{"num_hidden_layers": 13, "hidden_size": 160, "num_attention_heads": 5, "num_key_value_heads": 5, "head_dim": 32, "intermediate_size": 640, "vocab_size": 8192, "hidden_act": "relu", "norm": "layernorm", "norm_place": "pre", "norm_eps": 1e-05, "positions": "learned", "qk_norm": true, "attn_scale": 0.177, "bias": "all", "tie_word_embeddings": true, "parallel_block": false, "init": "normal", "init_std_qkv": 0.0377, "init_std_o": 0.0, "init_std_up": 0.0377, "init_std_down": 0.0, "optimizer": "muon_variant", "learning_rate": 0.00603, "lr_mult_o": 0.636, "lr_mult_down": 2.0, "beta1": 0.93, "lr_head": 0.00528, "max_grad_norm": 2.0, "warmup_steps": 60, "schedule": "wsd", "decay_fraction": 0.903, "decay_shape": "linear", "final_lr_fraction": 0.0, "batch_tokens": [16384, 32768, 49152], "max_seq_len": 1024, "doc_mask": true, "train_tokens": 207200000, "max_steps": 6923, "dataset": "wikipedia_en"}
MLP neurons of a small language model. Each row is named by its layer, matrix (up: input weights; down: output weights) and neuron, and shows model dimensions 0-159. Each number is 500 + 40 x the weight over its row's rms, rounded and kept within 0 to 999. Numbers have three digits each.
Before each neuron's rows, "fires after" lists the tokens most often just before its 100 highest values on Wikipedia text that the model never trained on; "fires in" lists the words (lower case) most often at its 100 highest values on Wikipedia text that the model never trained on.

fires after: ",", ".", " and", " was", " with"
fires in: "a"
L9.up565:502500560504460496525506467486574527475491536469560532437556553550490467411475488593513454534477544523535432511581452524477486414440468526458553444474551447549512515469541493477509451457577464451549535502469455492484503464524476478630483537487478491579514415550533494508455458575539501543495496563535534493478497487433502442553536505497464516483512507470530537516501479522502489473513542450503503443521505508557531508483454476502444527490496462457486537608451503488436431476540511
L9.down565:531460528535509532478492478500480506416514559470469511425483486491421476518511437546513441513540471496532462515529545595502492517421571496423469503520515459457577474500443466465508451436558511457481509531525454485516483533467480499547506528531473443518507496415493547524462462513536492620482477543594450497512491545552450542534505558448505501545529484480460579610480516444525495562488503448482500483516611551510499471514494523488540482485486515533447434445499517479526506444548472

fires after: " New", " in", ",", " the", " of"
fires in: "new", "york", "us", "california", "washington", "quebec"
L2.up139:502499587539524546484524540527486416470521556505585518566562483443442481541495491526462471481498583489442465536515500523533489500468505438488511396549506382457446472499578529496530436534499483464476538497508548507461516484494525503467548518519478457478539491463482514544475540587493512461488461512436537486465480439456482499497524488520468543498482467511548473464479529486413534518497554484520495506559465521483533416509565521558560505382519509512472452499511563458499600535469447
L2.down139:482505475502543529454567530445635476530519457466551506474569497438506443511462542529486548530493502469478465441520557454520449436455528455543525533543521429481523565545481390517504468527538472432504525506517477472526545503515536532498589473436521447500527510480475478554426520559564507497549516507446450485422474435605525521494489493492485501506514494477470471510446477378475516477522460472537549433576511542507530511502499494528542511479548539522480474538520455456488502524528513

fires after: " it", ")", " It", " was", "It", " He"
fires in: "is", "s", "was"
L4.up49:573488491527493520509505549440494464457546456551513505506461491456565451555566454535513529573534446483430498483501541436477496554482439485410463389419452527419484515446512530497548476483512482499548465525488500429497503548496526507542506513508516507486528518475525568441532447499475513492590545526484433601499456519533472427557545520469479534534507528452551469488518423451482453513538538539494421453449542526450452578490485536573495514522508472506471482505526511497553489506531491
L4.down49:401454489469463439475477518515402516508506544476498569546482525543463479468475495501527522485525570540515504481492453541575599534531592533544519456390503586489464525481493537544477538479572497437459432512443493486570539430516519527484487501556478476474462536470470463501490448531421532498531565523512498495617478506495517503451509427534481539522490518528439457544482531462514498521481521497459514484493535465515528521524585492516486423537493554498466517519494395465500499473481515

fires after: ",", " of", "ing", " b"
fires in: "the"
L8.up272:509494473571496502512432444491462509563456482521465497520552490484548554556563477518509505462447575500512494459502418520482507494474577505606484530485498458513478466511515444503517401556502493456467441550558485503523561501485465503548461535524425453473451503507512494531531499460530504533489560556522510501417466534476425516571474550506460514532520467517530487456501570538535525492543517496548598438497469503494508426475459480434418537524538494482463487461458586427454574458520497
L8.down272:501450547508550478526522540525569505484496424499579555539429506551519512512473432471531474493554473527503489527491525470504525430541466502483470488515493448495509555549462470418478445517498496491571478495475396467458523498527521516468507468425550446471448480443490506517496536509505494511498532551498463532538566529474529522479577458486518448443447532550523492436491451553604465466561455573504469542563441530479514549463575551517548513519477497521520461452466513571483403550436510

fires after: " was", " and", " He", " he", ",", " had"
fires in: "was", "became", "first", "become", "becoming"
L8.up8:492562440532469442469455502483497532453498433567524471528516549493487508473537487481516554516462529522418488577512530500531482482566459490411446489498551478539513497514547554396506544513486569503480470519474502508514437501495431494596513419518427563499408489506503507489491508484493506532572489601453467481487505470521496476508472496592508554472508513545416498478551485431470493478523563551425451498526497504488553552483503567445494465502541453555452507503498505508505469588446472
L8.down8:549486517483500484502531530377488548530503544536510467487484483523493490452468466504527506437522537561524444424465495463435442486497529567521545462515549553504462510446508450501474441453490505497525485508540496474483539579532431526546475484452512414467495503448523471512490498513510514518473489419574590539545552496489552493494503461459489490472515531596507534413467479544476533449523436517499586494502526497510482611485529484548572468565455453467519419475570447471541548514508521

fires after: " was", " is", " he", " and", " He"
fires in: "was", "a", "the", "is"
L10.up64:419513540465545491611534489401527506470473531608596535536508509507512493455573458548525509481473480477461428531495519490474459481525486556448473504542524467559528488509529502421583480525480606494494510449469437518459465483459452555490489486418479517496532501516470511553520463519484460508542515493517555535498485448499494500485512498520537472488537547544499452520414510481522468500447502550442491402488511515511505536567587530516502502483463548456441463414464459463527529554498471
L10.down64:471506382509480464421506499507492485509491516524550459530471474520477565518534548533570520524490494553509534509452483459516497480509609577520454494519487498527503474431468507421458458496507470508556530509497523465504528499523483473524532453562528408531496465485511453513488537562483393459548543525523574551439519440498474508534518509537431573530487559484516537490475464522515437449545510505497541507475493498503538470489460479427479408516465443517515472532493515525438371529545583

fires after: ",", ".", " where", " and"
fires in: "he", "and", "she"
L4.up1:551500514520545541523457482492496508463546530483494542536493513506479547483479487528456545511563544563455538541524467472470516523577523501474542421505512478475495505478508493479480492540426572527441546548461461436491467465524615470476488507563514554488437469490440449498517482475498512450454468556448508535547455506525508478534479451499551563421461592451442483493499497530440512466396462495448541452492422564491528535503437592473504454480508546510436445484528512496535581550538522
L4.down1:478460448511487530597499456442488541500538475570525589451458471483525521516498513433525471518490504471468509512413493527480511447550506429473576512545499414484517478507449483490533456477437537554558485560493531531501547560536556561554503510500515492502470477548459489495500475450574495456513472499438494555475497451565498565431454497524578529545548457544459523544490466497431448516504502467501469447476459531520558512544505525458532472449510575540439474612498440490489510463543535

fires after: ".", ",", " one", " as", " and"
fires in: "of", "and", "to", "well"
L8.up591:600474498540491496565445451551546535444530544515465539472509481470558495515491490467417463486480504528481582526483482493454438487505541463526484510535511500459499498531487436468499474464475521495491524497460519462528393526552538477534551484506470583533490527485481467466531509497555546572509461510510509500436492543467536460517461538503407562545544623450475471544472567511565502501590553525429546487414510444489514499439486487419498549492510514473487525480443530451482528427536479
L8.down591:508477450496458461491386490521490496520505523531544494541464527539511500526463465550546445475476517390572480545407464549451498511493577521476559417537528533482518480506481512536450439490561539459544554461474441444414524456484537459487524461511546547553495440470505460531512491469480522570503478493535543545511514522529510490568502525540409543492540511482461474520481453468438493450479573510507513501480515511462494438429470525467498560537503463554483531604476565533524467488525563

fires after: " in", " In", " there", "In"
fires in: "a", "an", "are"
L8.up473:538454486536478509536558505531469495420489545517467576495546460514493547533543513547474472518576453504505544478522475464520530454534458537451476551455548563497472554447522476510481510475478494501436443453442510515467530545440539408551456524435523511506622541516532506430475488578436518515464483552520473489457458540459452484494576515504431380517520503467493516491465470536473499507486516488528538497520534473458411529536461545449533486459454510515452518522522484546527509519540608
L8.down473:428534433515426519502410437533510518487447564488431537568529508525529596542515526527519538520546520522460512497483526538450454584513454452575518480536503476494448474558439517559511456507536514538547497490478484493566467548441516445499460529494480510574456468484413516469465441516561460494539467473499470446502516429493495552557451505563455497516546558473486489478462535465477571457472565449505513513502514544519596487505512480449488498471478480510516484442536443552449573487501471

fires after: " was", " as", " is", " \"", " the", " became"
fires in: "a", "an", "most", "very", "known", "named"
L8.up618:515455542597541503516529465465512569579491426546502568484510481506475520465483461497465526524483491502526464580498517493480511501560459531465500513425514501460535528516483468531521484492560508472466485493531459518504566502477472533575491478528437538531559455437540556462505552605427505485501537532475522484555522493476458472467526514465476519480513439499456538449468470488512511518592572550422416506555568589512449434443537515468531564415470515444449494447495499453489480506509450
L8.down618:493482499519476554472563504372525557398496533518484495476521513507509478492538486488576479546573532509460491496524491502532506492513482536486474535543488521449560538378487542459498388470522500498460490478505522506456497482427500585501439522564455524540499472427575472485514495506458484498480452515440522531477532400502505485542450473522518524595468496490467412521483509504479530562510482522513566468506534478412467534503529527564467476491547474575532532591510527523465482489529459

fires after: ",", "."
fires in: "but", "however", "when", "while", "although", "though"
L2.up103:478547534494526423588505465471455553487568461482537489525527537453480518584524519510487493503414536508451467563598578464498567559564568434495423456485501485504546498509485537504476476504488511480503507542441453513522472501497476538491481458503463441522480417513490419542512445491500500412517510546478503495560500513433460462488557449522480584449534536544471504507436466530440513509530501519445577489531495534498474518512586547551457490522507479532549568444463523497458455450470514
L2.down103:527491511518459469465460486445466505458542539500515458490560440415477490549456481520537392527546488451497492484544482509473505450497527484532460526551543460522513508462527504485479478484442573491600560451494434498462570549569514511473570523483519451469491491474507505506514363560493479484570580478565504451488535570524470599441476529461400488508448462508490516562495514460535506539587478506510512456529526540490500537504482464514519556475487554457486484532504474458538451526489461

fires after: " the", ".", ",", " U", "|"
fires in: "united", "s", "u"
L2.up516:552494577543427520474493501469422482448530481498564535513565520459446523557475512515445499529504528484475547443432527426520500496521476481521485491481487526517473483507465565520524515453499418586484531527504589452463549533473492524536489476511410551585495536483543511501426484497440491464456554466550458411434514517497511548560563489485476532501478526471521544530440472482439585449467569536560487445436497529466467497516485523561530498527465439498483449542534551461496500458552473
L2.down516:503488529495485461492508481446541498441452486522496443507545500456471487550483491461480544492512499483488398425425574463542441485492491402600534498493420454462517477503486426500535459507557473492531494542582575501536449532474481513488544482591486500538534524494481525493498557481505503492499455546490459487471490466557483552477470448400536550506529545450510478541488493495470492470453521485538476537490492549488568492468523615504494502517624428523542469520516571522502460562492532

fires after: " ", " $"
fires in: "1", "3", "2", "10", "5"
L10.up30:442503517531521562509526534494506507531594435382543474447498495595484562441496510494449526467471515532500462501425491505523514531567472591460496473501519536510446534438502527500468481432457486491474471519477471466475524477487536504507542464459480465512599532554514422555552529507436517487504495524554487501408552518480505496526531528453489537533580451452479493419454434548525484486458498516616499450504489463561474497517431485501474499486580541493471492536515478465481552503541450
L10.down30:486583472503521421528482502501473555507444496547497429547451490463473533467517480563540470413474448610503516460515460532451545448577475537522506448511476490509496476494478501530553451512524524510519464498567559516574445538463434470549566539484565472455565453461558459484519563443491547559513517517491454494489519586526540498509489557411438454465550540513430465452477493455477445447448515535478518504465499554527426566452507493498476488530490518519467486503517455543529507505536506

fires after: "|", " |", " Republican"
fires in: "total", "hold", "swing", "turnout", "career", "majority"
L2.up160:550448485558491475437445532525494566509500474510474482431521550589533454500520518484523496537581536569574501504437549526497585488483470522457475463429554503485536512472495503467455483458510552484543506485401473511451524531494516545529482516406450463468516485561452462495509444560516457536440513470513531506443525448519494450545435518505506465512518518527490501565470508493475440528555523477538540613534523498473496561440493427486494506459524510473481517406476550495511477612507463
L2.down160:480451553560502482420519520487480461526496525529444570557449482510531447500483480466511491509485494488564484559497488544585526441491454490490451511544457539488446499481480549504464501533500506482528506516518520445484553525496454510501527489446398481434509515467480470562537465471521529458420572498488481516481532549547571573488479558527500467478584502487470515508468432471556416516492412543454433569565503554508444542518556494478577524493468553474497472453499474456525443612484504

fires after: " U", " p", " C", " D", ",", "zen"
fires in: "s", "m", "c", "d", "etc"
L2.up172:470420535465541505508504547483378566456491573488529473469536506508469422437548503479477432556474471523442460470443494447523494509565469494469467530544517519481472475525535517593542488539484553460446527514473539494393475505582470478526501501500474483429569547443520516484444517581483549470497442624585454518487466550484517504498502505496512518533436579559487553476574480547492463478505479493526459517505502492483528488505497519520490522479531518492526500489454495513504485553405529
L2.down172:439488581508524546507483418544472482520534563509539490464487485518426499474515517514457524508378519484437507516554498548537490486502455505509517421502520441488486453501462468492486461507535425502505504415486508546490518582501454525536561500481510470531512475491553451408480481454536569523478459446478458411451518557548524535597497502511564498539555554515469490476499486531542525502524460540534498481526486561484598476402562502466524532451444494471505531537545552535519512475424499

fires after: " with", " for", "U", " With", " had", " of"
fires in: "the", "a", "within", "up"
L8.up182:562457503504462508606460566505480507563462483492506517510497466448560546483489479488486528577525570453502565543466526519481492495531522510463460512523509418473493518533466460429557378469518512501527445447460522499547448530529528579495484553479457513494516503565475484508540547550500512514443439488557552490519440488448444383494537474513474568529542479468477561551511519492476552504492540447481536491473423479497507512528520461483467536515520434442534552504560562435453508431487515
L8.down182:500499487464538509458481531556490559491549523485458495527516603502461493503497474443462506466472506462517506487534492466472464462500506455515483471499393544534468544503508520542488515471565482483473517461525512488446483491457507501479503420497536511554636556485509531594500483446462439516577567491498546446483496560493507495458463418543439487468466495505553472482462541545471495527525508528474472495507610496569476483486425533428487453514546530593518468548502504600470485525418451

fires after: " ", " (", "–"
fires in: "2022", "2020", "2023", "2021", "2024", "2025"
L2.up391:513477510549501527437483505460471518538517482487514538518484468495483469449502575513567510500464483522476553517510505488593510613511502471493569513473506473460520479427519382525451544506590509432486499476504443524514557431412420579503536518552507510555494519441551441477523512512449492471527528533510571526461477486470470546448542551534520542521472483471482438451470494581459504503503480448523397532486521480535528399511496475454407489536427475479487508518471494503504469499482469
L2.down391:454418501505554478503525528475582486485564459491565464547524473469519514527429439478519527508514511480530454489589490533509423519509567510519473489501489517498495452566442546525481487499442484483529456475496561476444491447429564514493509478514495490491588510488422487489498528476511412509512510526392481564524504519478496520460439439491559576461512536505484485479463516482520491531463461552550543474536539571424484595521423514453631483547553525482501448492495491496540458509503506

fires after: ","
fires in: "and", "but"
L10.up504:497533570502548501525468516503508487436472519623476529510456514442523487511492567542477489435529503499462574565461490485465552538510485478508498439485512461442430516470536520514458506507515532475490436463532526469514500487448513545569499571510575496607449504537451457471426520569532474428434405472498516527446538487550435430476445569551487487500500463521477465539503493397494535494533483472426483497545496536489495562499528491559520552492550546537483425461495481485513497513510535
L10.down504:480521456463464484527497555554535507521522455514534513503527524526481521530541511474502580474549510500539472508595522442414496493490428531598483468453579491472488450493456449536485496488532494446537580475504464463525531538492518516551462443413542353523431528445459495491617487526471480505500530504463506407523563512495550527518542430489445517482447516513491452466461501536536484545455525512541573479520516511562515469516448516477483422499478502490524503524505555500464465475455537

fires after: " the", " a", "|", " The", " h", " first"
fires in: "time", "first", "year", "hatred", "second"
L7.up33:416533485510510492507526447500471520422476476556491529566525493464505499494570542551532533560473478432516465551485512482559516532493438438473465505463491457488489483541475471424466491503538496491467470524500459451550458543563467600511527460571417560485595446482512483549568455508568469489475503551533533495482546521537567519450509462483551481468491524500529472623487451454487470533559558477493438459466526492517541453530511434455461556493438530491415455480527509514491513506472471
L7.down33:502471524553438486480525514484556500499501450510540469494433552531505533418446521517548495515434578493489492525526464455448470460526530562462482471511482531501519538441579440531461442496476507507581522452500531507472462576577469412477421473482488468548441458566481535527517518487495461477481490471489531574484596453495477483545552536478480489503544562556430440484560430459456499501553459547486531572451448571516535471470490505503466482455503480499566481528473567475483567490527520

fires after: ",", " and", " to"
fires in: "as", "with", "where"
L7.up536:504480483485449442455535585516538458566471489455497516513520559478600523539464390518423468488517576506493500587550523479457506549416506520513487497455505481501546508452441483491476531492456546544498502524441518529493493483486488487464499455475492480487455545503525464474481428500571478503474545547523577567547526553455566451441495425586463515514509482455534488529455518418491538521520516454467542479509495505496526527496482515506502476466443456460492477453487597486565545610511545
L7.down536:504475498488450591463517513514422475518498466557552536530427440471482495452499514551544569475482526445490496469588446476506505464557502495512509515455531483554543468485514535520409452517476481573499576551511436464589493483542426511610493418534527512507459525468456522512517492433545529514491505489451478518476568503556456493520477462567551508526442539534551535483520470518483530441524531560516529510451488500496451521522471479438470510533566466464438544536500470532424427457481474

fires after: " |", " at", "-", "|"
fires in: "number", "votes", "date", "gf", "ref", "apps"
L4.up25:479572430520465414602499461463496515486545474454457502501463462525501505562517475461432562462471439467511529512426513551495486539523492509482452467505504488501537478535512512544477510500562516521524459472487508467497486555517460485543477460514481501538444459521550500503527515465570373561447456548509548549526475527479573563485533579455484535518422539486521509529482485488411476501438464475458503516572548525436543546469454481515514571500497497543434566527426492514564530461530437
L4.down25:435589422520453490522465493538457482522529518471473468531509544495483450471560516562539527462481531562532515483483546494483491524384498542508498540486395488447511516440476511515623499500475459540519436481477468481412514491563516476496498523521468460525516450521510491468543584555497505510520514545557418451541434516460513524507528567498513543531479499502542466472537577431489491505486508472437498472514468526488607474521535516393482452497497570503477482455550474459527486543465472

fires after: " ", "–", " ("
fires in: "2020", "2025", "2024", "2021", "2023", "such"
L8.up52:473490532492553519525483598524513507453563401514496521538442518548518410459500518486554434534481559509496546496526489494548381518507494456500613514491488505470588514481487530476559516472529503493442494514533465525465475427433491442509516588462517538541466523392453419496438535496429545501532535542500498485495473474500503470527394463532534504481494547527528476515536464540522444481464460532526559462497543462529490516545502479469510493484459498499532497524447540420503520515510432
L8.down52:459513567517500504454500505522492513492509480452479532532506452465542557570509469528530448554527555459494564522515503503581530595457454423518494485526453480498507452501488505512474527500532496469481502458527536529532532501445607531464493422509457538444501518536531472502463455561525506450494410464509498494448504520459522477526473440561484465458471574483481541511527534456463571481487487547589484550462460482513389440466487553405508484521534437493454566502524444461468595528538515

fires after: ",", " In"
fires in: "and", "incheon"
L4.up182:463438411522447470473482507484484506439532506561455535508456537541444436518563500491510534525480535471523523517536476520523545545531504575441456501468515452461457493492545462468483423419400533553509483496434473494532573522514531549523529511520494480489460498461471478521508498477531545559540562570556406492601520427509495478551507509545491516499497505475476475485548459502396486609526513442506508492500460486457512492515536493447458532512574459515536507550515489560438579484515461
L4.down182:474519490477501513487545575477512532518540482460482453503554462445448578534490518542460488511487524468478510412494584503547477469494509470464554527491553556516519533453487531509503516501545535478444516510505570528486478478474558538448503536599535554413537502549504533501535515447551486444552503511496450409542490464568507494478438486447541539429511492550460482502452540519498594488428456507470522505482553465608500528459554444533486519512514468425477514473419431506492437507472436

fires after: " of", " in", " throughout"
fires in: "the", "that", "this"
L7.up555:551502474457394512474498488514464473538571526524505481525529473467507512514526499511485461485466523440512552491465570499534451532487466512605564456513508432530552543522547503481365480479462523533485445499572480483439469468534503452512499529546559441463545497463469459512578527506500506540453497544475513549584515496515502485461455496523486489478432533481553464605463523487513480511485524463495513457473522598495536489440516504509493514545443402424546557524485476523439564562487505
L7.down555:506507539504451540466553463421567437506500480451450517434512499523529501470519484539567436487460511449545452397444520442523531478483482561558486461455502481611451478540463516462497484464490453467504542518442444514510546515509457520510522547570523495501518508486475530593479457427469563529430476557540474488528577524550531518517495484429557479521528451486467507469490454539506503550546541477539434504551436501491521498499477502501511550514594566496493502563525526410534437488490494

fires after: " |", " was", "|", "-"
fires in: "born", "candidate", "votes", "turnout", "married", "located"
L4.up211:533533498502521452478566482516419512545447500574463505553390573559512491467485494510504587503474535544541534538456473475414488512459452526444443457448557488503479459506517555453574462525505468552550475440552472489534448500536419486473543471525515539485475548565460462520441537510527494446518506501494502487535530504529451443556499505531515515507485502496365511522542435453478489514515509515438448456562508576488485492531565561548515538520497479511495499451469476522510458569559486
L4.down211:485493491527512525525549486490501500524497597482457453483446464502512569562484582530532457523427449455488493508471507524579508454490485510481478503541452505466549503488536635473521493416469470511653428514401490500499430476481501441516473482480539504502557506513473541492515511442556487485520474488505541496544534538518445542550449434496555519557475472493519495487477549530430502507594464503478404496495429449549513463541515539512509533524533447521494521502494491506488556481448477